{"num_hidden_layers": 9, "hidden_size": 768, "head_dim": 64, "intermediate_size": 2304, "norm_eps": 1e-05, "attn_scale": 0.125, "init_std_up": 0.0218, "optimizer": "adamw", "beta2": 0.95, "batch_tokens": 131072, "max_seq_len": 2048}
MLP neurons of a small language model. Each row is named by its layer, matrix (gate and up: input weights; down: output weights) and neuron, and shows model dimensions 320-575. Each number is 500 + 50 x the weight over its row's rms, rounded and kept within 0 to 999. Numbers have three digits each. A neuron's up and down rows have the sign that makes its largest values positive.
After each neuron's rows, "fires on" lists the tokens most often at its 100 highest values on Wikipedia text that the model never trained on. A number after a token or word is its count.

L3.gate741:483583611460449510439551504487571475488519471553555588495574521503425584488545498587507464554564527535575532429561506624507458472498479489311480474570503482476505534603502496495419454536466491586480592606446472521437481456563492580500500518518516460496430499484498471530563404432376514490514469510540564528456532437529468514459395501481505368418560419443533569499540505525467488411491475453489489453485519564583646496522483515575510422536472509421449490480520426528466593498460431527460471467449481458496482486472527596499519473461460440471591422457491466513476475577449547535526404526562360521489468349502476539553446547409452433540517487528570605463453463572439518549449477518566463492522511482380525426606566511507520471529610485533531458404488537476535525595462518
L3.up741:474438551517494427516558472492516482542482464600494461508448551449413466482538515490572469575531466472579550495486529526541457529544643475452485535539428407403464495523443470453560394527618491480422508532449458428462453431481646501514454469509356468495489480519475472413495458496575495409436562458429553458459558513409536539521435498540553449479513429575439532466412545491474522415503559542475484461562486471461637533509586429449451502441563549456491535401506570525541531583467426491517568491495455542495435464418507624478565469475504567461531370507440548455488483389534425513545415500462453425503558453482442497573499569587432513521478548442484519493468487487470620439501584515597521480545472487466558511559525414493530515516550459449430463541550489478550564509639460
L3.down741:528522479503423539488439445491491491406517469533481416526492452547539580552493468512387497516491559479501479480439530468534500617497489465474587577410572525519470457412501510495461559462537547478550515497526564494460511573562433424528441558530478566441542497493457512565496447448378551547571588557455442436497515442522526616545550491460500601490487458411532545456448421488512487524538503504496599566463537450605518508424569553540544439459457492444582483509444491604451498476516520500472450481488467433564482495597532577447488506542497487459504500528425491492486564512463538497457534511465460420460484532392510473582544555440506520458463484626538523563495488496514432504508485439474619492462560472479516558492449545517389445595440573572561523452504562408505485434463534
fires on: "." 63, " and" 9

L3.gate1885:505547524360546457493479497513586467366523559474397468607563526583395469551430492435533590456459438525554481479534532545456457512520497527483522526523434474508466456556448470526486422460481469488432544518470482625490456520603407454465388515482466527472506542527480546457540544471499470494422531429465548468482514448541565428415547527533544456486523415559534424481379512503531514585595491445495539535557535422556498533509527521553502430611505511526487543494448550565518491563499402531588452477499493456436460445482484617493502547513491494517504409615592607451521529492548518469494502504522421531550554506559454485531433471503560618506498626512522460499484504469547463521500450432459480479422397488489524562480482488452563454475508529498440534585465582522485480492496502
L3.up1885:571432467437571473551491495501427447455491428427553443556490550476492491495426409516552592527492520427490470437510594584556510601502496530595567429426484464494467470533435567481472437496610432502543454478365574444541526453548601517506485428548489493439422569606491462536469455492564532475498553526391439451431444446544517514419587459424490480526425463511494477595508372402570577488507505546516490489456482386532500510431472533570624544479418579467499445445574482433411559517536576478491495598469435495458542518600479494585463512513479496496456498489510485482477466456432479483536423444485462517330553537486452493520510449487435528527601486495505481513601539440531478489454506461506521417475443417596533471501601566572492538505546493507494547438412553535481535611537571
L3.down1885:599467470497365406550451524447501479515506488470407568490468429526449524491596370430562505559470519514388512443630479425490492525503572483535483429546529455467471485484490491509535526533455573389529487536479463464488502529535539480452485478390562555496482472534455631481551516554498501571473545477540486483525484501454420428427561530575500471465561448581577454482466543442550435491527489505543575544520543486440528487496567505494430528515524479487476406593523530540545544479416525464561568515533541466420448450471502428407617511489470513504480468483534500582510500551504488516512480496518557402544510421545429507483484457608573497411543567499526433547406516488492560498571488473513530548513506527447531455521456551529478535445473581457519479556586466506535489518533503
fires on: "-" 36, " |" 17, "m" 16, "–" 14

L3.gate517:551473508489537578539608538490542526458547580536434522578555476528505520431501546593554457517454531480507494540514508448494513593530524553492495472480501495507458438527542436570525478513467477505520606562442542452448523497550480475375591422488545486510436430567545534576413618479500572431503397543431605447416512489544457443565447509487539541563511456415396551486460501519478541539566448459536486446471446483417513504511549542447480507461520497505542536534556545474507562523459502511463539478477499444466490467472526504477482551523517553578621504511500481528502412451520591424566617480487463492471455414429531574430537459580437467500530490564494556529514500458499561476508500558559502545486475573513488488514554465529544452502532520417483520557482547536512427592553631
L3.up517:525443550543392597471475491535413403496462594564538558441524649528589570452478448496554465486495557519486468575506477467462524547514502559574535488448549442448486459415476498412557406500534450488432534576495427477511514562454485478461484457524491529511604453499404500534513619563517529402525534467413424526289509557481491471537548533614486479508494517532385509456536559469479543536480427543552559560435420433522459462411423517404563480460562566413514485572493447585484528600488425454523469557515523487443515474455467487509580433535531563500467532492450553535551576461516481456480487475505441567549475585480519483537368534515480485513470514516498482472570474479549491544480600466450496509596532436496470451441488460468495523482617532454460516532523503508485487514496472
L3.down517:522571503503494451509580546475591518582469600525549522467544545479509519371519510566530506455533501540475420507500556437462512526505483420501552450500507392521499536531535469489528434512446535463493524535528617568446589458547478443503406511469539478425578568481527583408460553584484492459475508436440494427352555469486445493582468594517550402591434481552509495488486491549569369639506420484537520487495426429516575509511526503515438483514504524509470557477506529522423427487605477478480468578546537471532483602617512422560457511553511466546446463464527559421573510521478427458510489470426505558466506490550494412539396500549510473503494608495443526447526522508515442498408575580502493496425451544459451551564458551450484494527674481608418502478544539526506528425662570
fires on: " |" 49, "s" 16

L3.gate730:493409473511532440541568479574564431540484457545440563511439466547527503496440466492533477534398425500504449505488491511550411491421487462474647569458487508513481538491516511520543413516519546426496465545467587588450540527461482541498470430539453427505506543469419504495503553499490439482502493598517595465533513536545478487492501422556464472572385432474446513523465467587494599582531528471519431498574520567500559508474464500496645556449503459506511518435467519551565503494522494518428565491505387562548506428533438524605453604496520558456459443462414500444466565552510520451586445516455438554469576547420430489477521475567481493557616424481492458488481556571492449429478479514524523521570505549453486473475516558520525448446437530589505575540503517588519563465543487
L3.up730:497463543419477539529520490483578472433561397484538514491529452511466407488512492550502513396508519451454521383489573555520434523627579475469470470494398523535514546555537566494403541489449438510520448512478589475455424515451440512428547520516477458471476532578534511436581438475391461377571519536446541469518548460500451477472468542502476512480490464562506482480507537462539500441481557477377396508404431476526436455527497445508593539425572543434500545444470491511543513507484597521434479479460433500542492513562568550463597546472492456528579489529446436504469479559562380400481552502494477528425568416496511589552499426551547500576476558527501516433547547457460538522552520471574511504466407530583596455494554590482593495531464524421470533520562505512505572527419485
L3.down730:613497467558458586505508443503502504480526461525591495454548461536496495456487657543536513596575448443609550556469397489540430463412486490463528563575595541430491460528499462533460510503559454433508497505567516499531501471426514498481498542544451510623539463424624469477548543509504505511427448377548473541542508398550538528532404436474442526517552484472500505538477423524561486510552540488545482533508456486474537522524531458564543486463460509510560502594555593472429514426525434559430489539501500553470461562539508525527436508504391578548446522521518497522514494505581594497558457450563445477483498574415485590506462419489439463431536436509547527560519567467483402361577488441469479560543442440566647499475515485577563595495427553466515434437447518559432588460432397
fires on: "|" 73, " |" 11

L3.gate497:475538426551412514564600504525501582525549500416378478486469517413500535432481524516614481565433394524411399503409534513568460521447517521529543501458538555435507580504603635496502359430539486573585418468478482404562478512558527411489400479517482457497473548518506428519462405524485552519479552607555474489553453540441495529509466550611433342485587491542501537536518545498492580482516412398542559411594482474529473503508579589468508529510507463463478518521449454522474453484559581389517446500494503485480419493532441492527482560646560574559556464563512509540475447477564517550471396521460472443500457444505497549510531422506564506457484445522442594522568491570555487497497431532511497621527523465527504501461524530590521544582479517426546472534493575534537527554536470
L3.up497:486439469585449477630483558596528411477580541425511556438473474547564553416536455506535474505444430445516505429603450449537434523518525552451622503523424453480594490501456519454516477511492527416541586512561591542416543465522642485495634541472523531543470456635496497433495498589515493462539508499483526504522506504450494407497584544562488459588515513444509528430399509412549484462542545502486580482503464582487498442501459418503580574478519444477495537535505508499512455477515533474394474598439444586481516523526449380395511474546502597545525492547440472519485573461475480431504515506585509456536518546591431592522504393560503558544483495519474464477597541629416517554424583546465527518483489437533430470520562489481457501573482533493484424459529470628439523560504464
L3.down497:528507545545530482508430480478514527550468511505595525427485485522459495545484560455446509595587520515471480589510530561518608485475565461535446592468637479497421485572547558530515523500476483522493427481563479442470397521488500470508499505535461397363561565398595501543539473471448579553493510524450544568464553443610528581469514487474505455417490518529450515495582441492490562443533497530507380564532498573530463508439502528482491453460472544551450464527507492432554516458496472532513554495502491559573438467517480586538428537435473464348517549495512493362506450585551505522441523545467485535540536483465489510530439671559510448487536515551528491475510429384524477486557389488483562592478569574508584506500513509571598459485512566501486523525469473441449514539476536
fires on: "–" 57, "s" 18, "-" 4, " " 4

L6.gate1168:510479550578552479547480499538576443538567541516456470531677475641379521501440539545455500513433476556605379506501558456613516521606512551574461507536565431447545487473496480499445442527527516578493573526550497538473525408519511506521501555507558427544407481515470503497389396561581602483480458479515528509576581553530534481499553454576545505571478516546523590567434477390587590519608545493487529509514499503443569503484530520432540585463502475465588491435546526391591451577521493545562443569452520522433408483486575456493540549434528455429501437494521548390481521429535599488530499547539495537480493517520435544429445506551532498599560483491523535531514456498493584471500463529429484561458486433503506495504469526518518505458504483402531518606535527515535548602504474
L6.up1168:442446439460567512517459495508530459479538514441552539504580425489475468492547487546450484429462538580507462501518482366584541577457454581540487536436494495536519551516436458501418484536499560525492511412554512472455522481516513382450458620445523519500544463402431456526529440525466527559359493449548553544472558494566508477522474460526536456605535376516478481540473433562498461536512530419481499508562496534455482552529566461477523565479415515491578553576555421464552431505510461559573555492432478488514552498471489447525490498604573442522526532536544523526440616482385517557527540559464481428417548587434362584481489441528513387449496510558467586379526490521556502491366518534499469494482532468478483489499480515496579586435484468452505557542575495605519463624492503
L6.down1168:577500489520511512472589465398449442491479576461529551547528507588491521578486557418517523498543421506556478496576513471550503483394495506449472464523448501556510426531493495490457521542491575509454460442552459492479503510501488451499529503485508557247549450556588436491536361482497454557516576551511489474518524501514459504524496509437519470603505478518499508506494589487528494437454515541500562510502544517498506529522507491454443457570447440490507526553502398517490556449578458494511446529479470472566465584464510544506496545435512547480556519513535561515469489525508477482463482565514466422479542510519470520470440572388543488563473514518441514604489476505451527434518496543516512576456470510536496422518536433457454537508505554489487522458434480477553486461504542
fires on: ":" 29, "'," 22, "," 19, " |" 15, " to" 6

L3.gate370:599503487466475453510534498526477420545485522411507532466539493394582529407620522508450468555453499512481495534458510525511519572489469501480537498483513544567536511466431516549418496423405501518514515516456513410432509512467526500468483491470500468533491496560457481535504408509476544480496516454526543425522503568513469563472555521492554470457545567456489541577438426529539526545519466451605510499483496481523428518503494492497524483516571463589598567477511470545532493473516504510493461553522563427461423580515458453538569465553464647489594405516507442481444533547476551516504506471556487525490534445506494475608574411483459508477556394484449500439477490540601405437496434537457575503391466570480453518540423479520498450470481499605489453579442493489489519550540569
L3.up370:494558440469377467429534481582554450515544556522530502494391447482563539464518471527522538535427545548563505419559489502511450468483506527483555478551521493528489586509428556510462505473406606521482519458435467498425467428507534522441501484551382501535544581500598466510579460518544562486545532494519472509487484493401472519565484569548422503449562539519495541596480453451453593396588367505528478476441448508558506621457488598371576495547488485485456557475403415557456496493564451521443443460458477510507500505481462423487541448450478589499428479497493561547412596466615510508459434412534582553549495508485521511490460438439483562524507499504496560468537456578506521550402627555504501477566511450501459493497518485510556498552548602648464436445630517504611559529534534
L3.down370:501491486603474412444477470464543496479451580500426442561549436468566460531518492464531528469443522463504454566508501450484592556525588518518555614539504462517444434462487576425520390510460521519500566542575502459507519494535477488560398496512481475339540555504537556427543443424504556493533501492481546459490551491469512546482617501449530426529535441516436504522430567442541440423534510557557510539431468512557407575520565472469584561544550446524534496510487456571445509485518604505542508481549508453509483570543634533536509503486530484481531531473473503483478492548537492536479514487465443408535477576480529422471458469504469491487537517478429468517505469500525505596472516527517416487508490514483463498486581435547559543483553502448498536506578594580588491495552447
fires on: "s" 87

L3.gate2038:406487518537484518526507508491470483412410585553535516575574318482502433518498516558473506476508655444563484604376498546506474446491555486483499545512462503481481536532477498516422452510496520504455444457507424515471393455448509452532490516472442480652452414459565457570548516450508354429481514438453551476542453536554458584441415534536472426483487417543490572428517487529457507451467502536431434484571558554514507522515506534513527527519533517452445533607532442496592451532453504503544641462398504474534496431493547607454506540477464517498616531424530481479493432443411447554516533583577430479495508456593541586582546523438437543454533484575519598482537423436433499483486463461548566562457518550482475476545531460581448511546524491577463482467552463464471549571507505
L3.up2038:417528461549543540469505507566522492437441421500502516636435465534427484531511451477562535463552520471476501484486606436448499469598566501498471476487542441484436447527584486505505517440564520503482527572518500504482577467575507529492566484471442446495444482477544525512457450485505465484457465477403528453479571497493501482537463518505613349460472493534555538341477506596482516519487479516507406455540550381461579423542514425439497490515504585442449412546473544503544458528406445520564498408524455527544478473458551594509487449561430540488471463544569528635518471480471539511457538449467581538549500434476508561539512511471523468491552588450405490452582511475439558507493388467503542532415439490470491553542581444523482462562570542440452447439453539529514554559467498
L3.down2038:451493507487499541427463504448566511467536487568549435391456417495502488494546538504475561533468501530475576516511403564500530429579554551511503646481488530489463500531537561463539523554464561562530460519517591430553449544534486592468511494521514468478436558554396446479580516463455415585447525512545496495510479523447454530428590475531415516402521514410465538372454485391452494471584589482559514512518532567488433468536481503567580524455586582513500450475419423549485463478465567507554579559482528511546535444485468477481531447522524476463559493545395486466488573479573490432595557479493433565532501493468496506514511423448521432513481457591480493458493473399478494511477573516531463469548415491488562447485484442507362478469474561503498465517524481505528540500461462
fires on: " such" 17, "." 13, " at" 9, " by" 9, " now" 5, "now" 4

L3.gate1406:540505542532482491484487493489464512529466446486522469533505510557511471514486498551554589525527508511491463433484453560474560479496504540484524533538387536456465563396452499476383491484486513480626401541443467547529497486514598486461509569471537468558302446520534477570510540501508459531424557509513579463569497485514575548453497454469498406536544518589592477526508536484549581516484629383523446399385595588497510587441560445494472516564565490411461606486515481473503544504543544471534506535488538487501526536398564524515478512525515521512621434505467580521550463548514507509576410452471561533537411411464491557489596423452393536543473463491468538481442640536505477494535462603463557579490502551513542592497589500477541462470490563472487424500580534459408491602503562
L3.up1406:568467483520471572525538516498528464462435554465472433455434496512560436655563497463532504509507531437518518438414523450547489521465472498481500487498427485467461445514537475415468552489477492509484538424595492555529370521497488537539508515446402516480473470452496492493526505464451400542416512496498520479516563519506565596541519562501491445515459453555459471456500504465503502501439596484398515459545410543515518437504466476402431478486527527511540522442400513544483529503560567563447469518506567498450525518433478456419474514490473529452554448431539516637492460529441485456502450533523544525486498526529487531383531506515545501559509504403508509545509429527480481510511536376517504416474510428513532416590462537513535557428523373578446521526588465491476454532435430
L3.down1406:535449480481487553537509573483409455437522491408459501461528504563491528588609522476489550482486458483500515567549498548464484483434473533488599531455442661480568478513512440535459475557515490523500454539509548462521584573638472515512532440455516466423543576470530438498429491457513528535486578507522496574535474486481504473614528516506531472498467429507513461519538453552458570468457563442489495524496564552407530550454655507496465544469567483435418596525589505432486575516471429537496520465450474403515562535622570500525455487433491484449499485532475520458506558459428461509636444616352571495541483437497520508479541470498469510439493506503513556414558593542579468382582561488448565534475482399518519464474541519514507526422493555510543472443443451585508509526511594
fires on: " " 45, " (" 11, " |" 11, "(" 5, "8" 5

L3.gate480:540457481448544469542470611560529424437501458447420537579557596388520564518468435534480586506430469485537472406615500502473597526529500494508485458566489505636400563471473552452481421539476414443534567563392560541514585382510500433535487492450518474534454553563517555501489547494518548504481503409508478487515505612511568381494548499496556392521544517488525427602439491447489530477452480459539490456497496476578520580509528491460587482433567446474558505548477459589503533468542430582535464502534493480484447461550494621511507455461465496560500500529499476444463483554539542464510418592453489463489501529484448577509533371479487510460518454425492428428533522493514451498495502538548522573470548544613543632427451481574574577411486471489534505529500515546609571519594558
L3.up480:427546546457484403400505550540474466442527557540490482475561468535492533535470492459456580509500526489521537517435577522478515518550605516490529547555491382536489499520469479387483524399488534520504440517461459483557387464560405503551482527507534573477491388465407428436484511458517489558479511466472510461461494475617538489467446459577435560518561529518454381553539561506539430523568542522545496526496410450546552483478373551470447417510426490526588513504525449491506537464492499463454509594473536526492526511457445472490490502574454477506445529533500563638488498469513517507416421525499548426387525568460457501481526555469473573524482555487490354442471548501541495598551471465519453556459567533494516493434522477463547489506578498507539503513473503530468525522526491
L3.down480:528556552515483553515525499435461534468482465454465594517534494457397543486462497500542470520412537397553477385547459494527504533474422557499581588566454535475542418537521611533448544507533455484499406466498447534422477470540445451480509488373522518474552473493469569592539479487573557515595602417508499494495499549445544453522474486441545449503483491456475531506463449436492468483544477432458466439426523535559546515561504481543564531473522431508516478506521498542513419436458449516495403531560409453480481544486516459505530449512406565520518571500472478462502451496456612432489531585487543458497506518593562512457517456558471481570417559517466550500524452493463482443485537579564550585462527492528491479568600439440459487481458436446594517501437449472563517464495445
fires on: " |" 56, " United" 5, "é" 4

L6.gate557:522472600519519449488387455481540486488559499498529547540520495543522492554476525576463521494562549434545551417538597593531560583495444559513597536472539516455440529530615457463412489534507493399433503568460428511513551505527579526517518505570441477523461496463439586462488471456519516380550397469453467471411531555534485490511460434517498408466436485479490417436369413514484486500432576574522484550589556434471558512493464490491498472436587547517525456527478588549420530539520473453513590482442538538530597408510477498539468534443443521522484504587487530566468521497427495406433494554542411454447568440433479516575440457510504555475520474531564504529429463507474496493497412480450530478347550474557478475527550505585478569481497426477453420517491431445480560447568472
L6.up557:492482485534442518448498551490428522423532441535522508520454484468407485571439520490431423538536516497530614494426569466530564526487466452560479467575574444504407508601518545545539567409473468550502462521514605461430524489539534540589506487639462474428448579541464515527519380570462437437527453469483516457530543505497592516481562554464516471432426515546374490587585508521491483530514543531539558506515512457603552501556500544499492510497475563503463510424399539459444565447520465477556485441480528509493498475503515467422551491595466508547527580466443471576543469425469454496535530412556492552427498524501584428532510579532496535570474426490411372373487531514524499494500502548457510517443531550560505444467474510441442427469588520569559440528380490489465554427571590
L6.down557:484586509446442535569553481542488587516470498547523465449522647515538541429473553519464501472376526498564548514462459523459508490474512516546519459527494501464535514489450575562559588503602539512492511541445439558479481521570555591461459498483586444564494533487407498509527455615646448443495505437466599504523545494553456436465422500541509491456447513427407479572488433446437542488532485509524576503419478442521482454453486495556509529504511537530505553529485595467470490371540440434536478544525546520481488457487565577364502457582501483555591518464460496503512545428455510559600551498490525524533492519476507541635609566580540403423509525484519588535514424549464442457566505472567451534426534507528518486480430547477494533543453467491466502453416516535533414452514507
fires on: ";" 26, " |" 23, "6" 7, " -" 4

L3.gate2072:550535495521518467501467484470534553513433515498495557578576528453561522452467526401530525593494598532575489520501507556574521480539461576480530428410538506467507537474497493452495445534512484474459484517410475472512458444505493520492532540540552513525390464498487488507458407456531441418540414457517538439511445565469491492518425491532545493444475518371485501455419548571536501548472446509583488492535527510509510564545453447418450473410588601514480482479558484497581520441463526516468562551510517397467540439430553464462549477376446549458511468599497458520528470389529554423440523529440486579515471397547497503497422502475475518530484430517548473432520502520470416475612515607490496493492480524498537492549566521355476482477471601479514597479537492506446552492487483
L3.up2072:411580444584539540405555536491608495499539534487495518545473459512445419505482521479533478533566608503495453550570548514505475418473397546520439454520492517477489494524439527506520501484410602521476484531496471548556544435478508581580551522524492532476479418541632484598513447522494469475591446482563449502567501492482549462509501472523446619511502439374524489528453559557464524393494550587490569455443420469503512528452600390445534481534481533519496465501391415531507448488522603531514465519465434462396511488509458536473561477494475464476472548541479475582523577465553525496457474578456509541508538406512542607501331362421535479556444516448535415508498574465440523485554584599634418473545536521534510473483562462451414472555457440572430470551548497495488500506449499
L3.down2072:411562525521572544515514504454558511475533502483496437510443481435487453501524470494478433443504536544453419447547545517512568414408457496665536484526485458528543486510350529526637519422397527536507522489530497455524512508454470555603492478601518444347456591513513511547529506600503506490389530535473574516586526479515567457554470478530523589504598427462510524548451566457422513464614501514527390431451396402478599468470635424462586535570537491474494494412456503619417543524480577469504513508472480494501456459562424555513485523553410443459551490529503452496499516426521603521488490552491517496494553507474495620501462487448471514597485559462450470532410428505410499517450549506537429495456561433541446455497535463526418486594408496496523439484527528467591445521511489
fires on: "z" 16, "s" 15, "is" 12, "hes" 10, "es" 8, "a" 4

L3.gate2059:485505540539463535447556535412436565481517442516529580534514523354519467515527484499502464468427535502486463457515458595500435500500605509526617501446567562514505558509459496503503481560429488451449484487475482521464585474444489498442504456569506474587548563542456536473420535421563444516539506520458546464410493567468457474549428453503495402512486438526560526519417533551495548523482468411536495475491570484516552520484488508557467494498462489448383569547508600526565503458440552541564569494536514411555575465472535563619556522552470520512468479433574380553577525535408492517541488450542387516469497516451449542707459485512497519522480466542458496505529545533504497464477490470455518381425499540420352442480534531449488558550543577572503470510496486517525581559576561
L3.up2059:561592437534573427487499448460545461550455467548433478480472356417485533485594548532440411526499435521525566469515485507384547445483551501489456500581503440472440509573538614563542515471508527541536475455552516483500508378432567565505513546547564495500466525550460557494578454579475456505530413522534454473498463395369447506533494508389554406472580536505509518511450462576482504496418556419557417455553538520562585516542507489487537460576498578561466492417532580626461567438544482488535578523534367515529446576516448510565596514500581413454506518475529482551588479485543571528533516453506466526527432488483452407579478468544515536536483589415507499495431520466474575547521443526560452484451486484487503554545495500471549452473482459437476562533377493486485562454549543
L3.down2059:500443543501460550392385483470512475408540470521581487504448513537593588526371517520576493463563506467461488569567504442554576543474455516529490497492548439458624490494554450509518505523552483512508552519453532399435436582535532493367514482466471437495471528484486574542376511485505503493475548476411498465516586507517483521461535463538586512538491550461465418454462494416572453387520457510441553489591580443461538497432523452583474488428559495461502559478489491433433441550396557453526475516446488474453513481454453387456484455436487509496514512573473501501453555420517503434418511529549483565470512494464552582419588508437539494452440460457565468464449506506585470528416529577456514488561556498552538544415433619522500499412451563579546532523529483445598477575544483
fires on: " |" 32, "4" 23, ":" 9, "3" 8, "6" 5, "." 5

L3.gate968:533477388595357515564458467415531522480511395473549535472471445431557490495592505514468495502469557433500515491532548525432500587510512558442453495395468583483559486469444582480445364533511483532556405456445509474424465488544574440388406435501504495492569488552441478553490430504562503467504474425462574501469573548444451512469529473508532558568551462515464579513478473517408544484442446437512434466470561642459498393501538451452510568562474517581461495442549531425527469392459622544466562572430536496445586510495510496564524421524533525521395553473527490472527456554481469521600491541480472384504573484434506515584547500504539524555492566489554458508450514523500488482609452505543546405527469541483541475496449536497484562452515444459565471451554520542532586544437522
L3.up968:470564521448454575514498413512514579455501483437465516443554487469519461479507505568567457496478527471587511446515491565541544595593592495436505487467551432615444550530453490470452416477509506485460421466455511536471543437523531455527456361557407586484582447460514512473503480542518538493521562456477525532466524396539484383471563508517609514430579410451556523532498505518519394464516525499454481534463449581481528404495423464503516507602493474476566502545358404549503477485543558497488511461541535513449505487559567524540487411451474545405462481489464517521472422453537522458473473520445486512559447461445390569442553447485483476518473555472495504535485455412414461510526421567534413498565530546478479594452475513438492646442549566509493496455471556434626484581517445
L3.down968:597497512463520370505556557617490552442476494468500520631541562519537461465582510498426579504477492418459463599526489563448558388538495483575476582506599469433434415492501566475505557470513539513481559522446545457468500432544553530516490547529528536451463462448468525430491505576593405495482547453466492482513459525486581532512513554405488503520498478476461476563577608468644534462619540479523483498502390476553546581504569509479554487459536534432487419467428445562468485443546421507452440500556553509457484475475559547457460436557423500498475504425447376458502516492532528498531545469613458551606535553465475480473408399551482483508554463574427464479486483511553526578401478580571492503436476460568604444536518465492505370529486496510463578538525497432599437493439501
fires on: " |" 38, "'" 18, ";" 13, "s" 10, "\n" 4

L3.gate1960:508569574586512394483577594515484490580516568480510593578498415469524471474491483587525548443414539522566482521512499572517530506491499591545574522478556471516578557549526518422521489481437448467460548450479535503498492379477423488515448473420495392544383505402517449516468499478538476503525469546431589495503531547509517443520470497493444376516545451552457514446448469400506488587491492404467437429484397452498546539669553521476510583468526570385486477580528584510580492575458532411544579549487434449524551421494529596459553561513546471460629483607411500400508428478546506526484468491515557550514551472646415504543487470528550484499489521523449484537519508637432553580545468507496564455528555508564442532488460500483634512507497541528551415454584528513502596526461478
L3.up1960:562539575511427549490539470454467497537442460536452546488522506432461520489445511610634500521424524603580480444504515593474461498484548610521490492560484475575571444480433611426479407470538477559530506613530514522419383425333525509400520599477505439495503409442508540484509510522520479590461470500472584489524496531546519557482475503495526466470544501607517529568474436378455529490494454465462465451501499575554530507583470556470516556497539456443504495555543548513506661474499508511510436449543459432452508515544481485457531461445537467487540439452486474511456427584556509478483357493561478511420481427513492573513530449501442491505430528475476498440478450706492511519520506564588498429553518478495480454438560487487529530475448525545517423422523479531488420480501532
L3.down1960:485588403413539548546632569478425443463575429437470494598491539581576619410530533460427447491559518525459467461467518467428487470469513437424502501460542490516499466530485502511456549519424467537517518480437501555546488506515355558435541507523510566300520474446530456462484474428402456554513546611595466575490498519545490462494476501542489627543523528486569484448439504556490440516606531486528473503518554603487616560451553508491499462582461490552469533505516481510495510474541508535515454549460572514419439532584454557466427556491430509448478422490494487584554510505528512553485499519457507476435503511406450511528495418429356484524456475521483539511492449483457436510490442482451578496440541481512540473511563570459495502541473533387526511456437532387488606480460509
fires on: "," 25, " and" 13, "M" 9, "G" 9, "H" 7, "L" 6

L3.gate2147:501486519557501469458450448404443505395399517501533524575562544552550530499621565493495593494538435521521394461552566516534513508472507560638531461507558499523472495516474372571452482485440594449545501566486517568513464528535488479445600544435685506484404562539541542480485463406420548522509379500575518481579474460496529489433548438444520434551568556454451474404443498499582486499553498508496425546477512522514539443502476487563478471522455485464505444535567417506558448515469499536557492456444528506454442470383531577520466494461507494515486577410552500613560468535454458597550494545456576537410417410473469507546582561488494441510517455519529539487550529547524527501572443533439655483460451561501528528622614492398461559438488556460483510458577479447527517466527465
L3.up2147:536510579532512453530575542592493514455502519493440453564485522563527529444476454494433410538444535572545515552487466385443558534550424347496517495567540461510527515468469420522588479399407560566523595532472520485378490468503542410535438455463492498494475454491580427445475465543550485454470523446403510498550505555379605534440451518472522449499468544568483466548457592415483505451582494424492477491492454408496526490511577436511520539480428530563575518422496500592545517587418499534500471504533517558515524510464530556514561481449473500506472511517537549378444461423560492442475510387515545531527465521464480483462536504578532564604483519412535510515513491448465558461501466501584441495507478528477558491566531544562530439562499510560474519552503518564422556463600472
L3.down2147:515493476557511572512522468444501520492458499500498465420531520493516511517521452524486599456540482537475528443487549517434524437444559477566477413482505537551529410491624496557429424515392506524521501401434636496494563438545497475525586556518561474422505520540512492602483452489510494528492560417448464511551529513492510543472452390493448472424561521496515544482530586488483444462530482488557487501456462587413460434448464578542488444512429449500451523531538480560462365480459460443486467500454530456536475508530487526549485455435463558467355520502507587569476460482415409528540507452469472462396529531549444510528503537418551542484537487567536564448556510548506463451554538436435467520485470527479470523548526450538451495461550515562588498468529462481464547438545539
fires on: " |" 50, " States" 13, " and" 5

L3.gate707:580509511530540490445460506489635395441475520537489567530462531498454568538535550545540597514367477484522514500527498538591457491426521472565493533456433417453528554529545486503478426556415494529468526572400418448477504482485510497488453464468563482493506523401511565571458503461477484491525455511535545514518515501526451524507497437416468491543486451479507514428462461545422590602499483472496419451536451569514637451429512464566544504450554505540464473468580534474598442534531428525464522515451491440428488375496562538520568551482511512541539513511498497490600504515549499442537464546487514511582465530473460606468501451479454456465520527514544553437515450513447527483462434627500465442471449543443532495504469541468543508487523564498566569424393531534562440554561555
L3.up707:535516550543500532576431504404507493542398434562444453458472523490563411520579504491581538496492519528453525490477463479435478479484617608417551500450475520542550505441526476422445436464523545400477399525560501570558462386552475491421488444540491491473589560464577497581511520382449480551507517495459609440507485521526473496480506475500538468569569500498437578452491502503544600494428493534531492529498623485433534394479506441445443462465497506503451409455463521566561397502464442450480423514601511455447531500500492488475443486505426530484496438545560544552584477587347414512448491522515443503413612520422561398536508548552521467474537542489467621491453541571479503490535501498446580504559492408458533519564555484522582455525499504514580419568477487557495411456478473
L3.down707:475614587481491471572455512486502404506405457544449547527521598507524495488466482562513516502480566499432526543538575520502500518338568493435539653455404450509533529529501399502505432493451421543451544501516428543507540498447591422466478529420499494383499535446511475528418515484403451534448441554578593570463513552490516520430476487496550395494533539507508463486420427521561549445537501479556596525546454537446503500461539455520484557504579637458523458558535525497571469523563459430485442542471516501467398446488531508443522470534447495470575483500464545527487436481508538484442428517508489558565460591493532510522532447471519492469528468457604534528504487557490424485467415510532478475407415441513541556455536496535479526457479544511533542484486562503499512530467568
fires on: "\n" 50, "|" 21, "." 18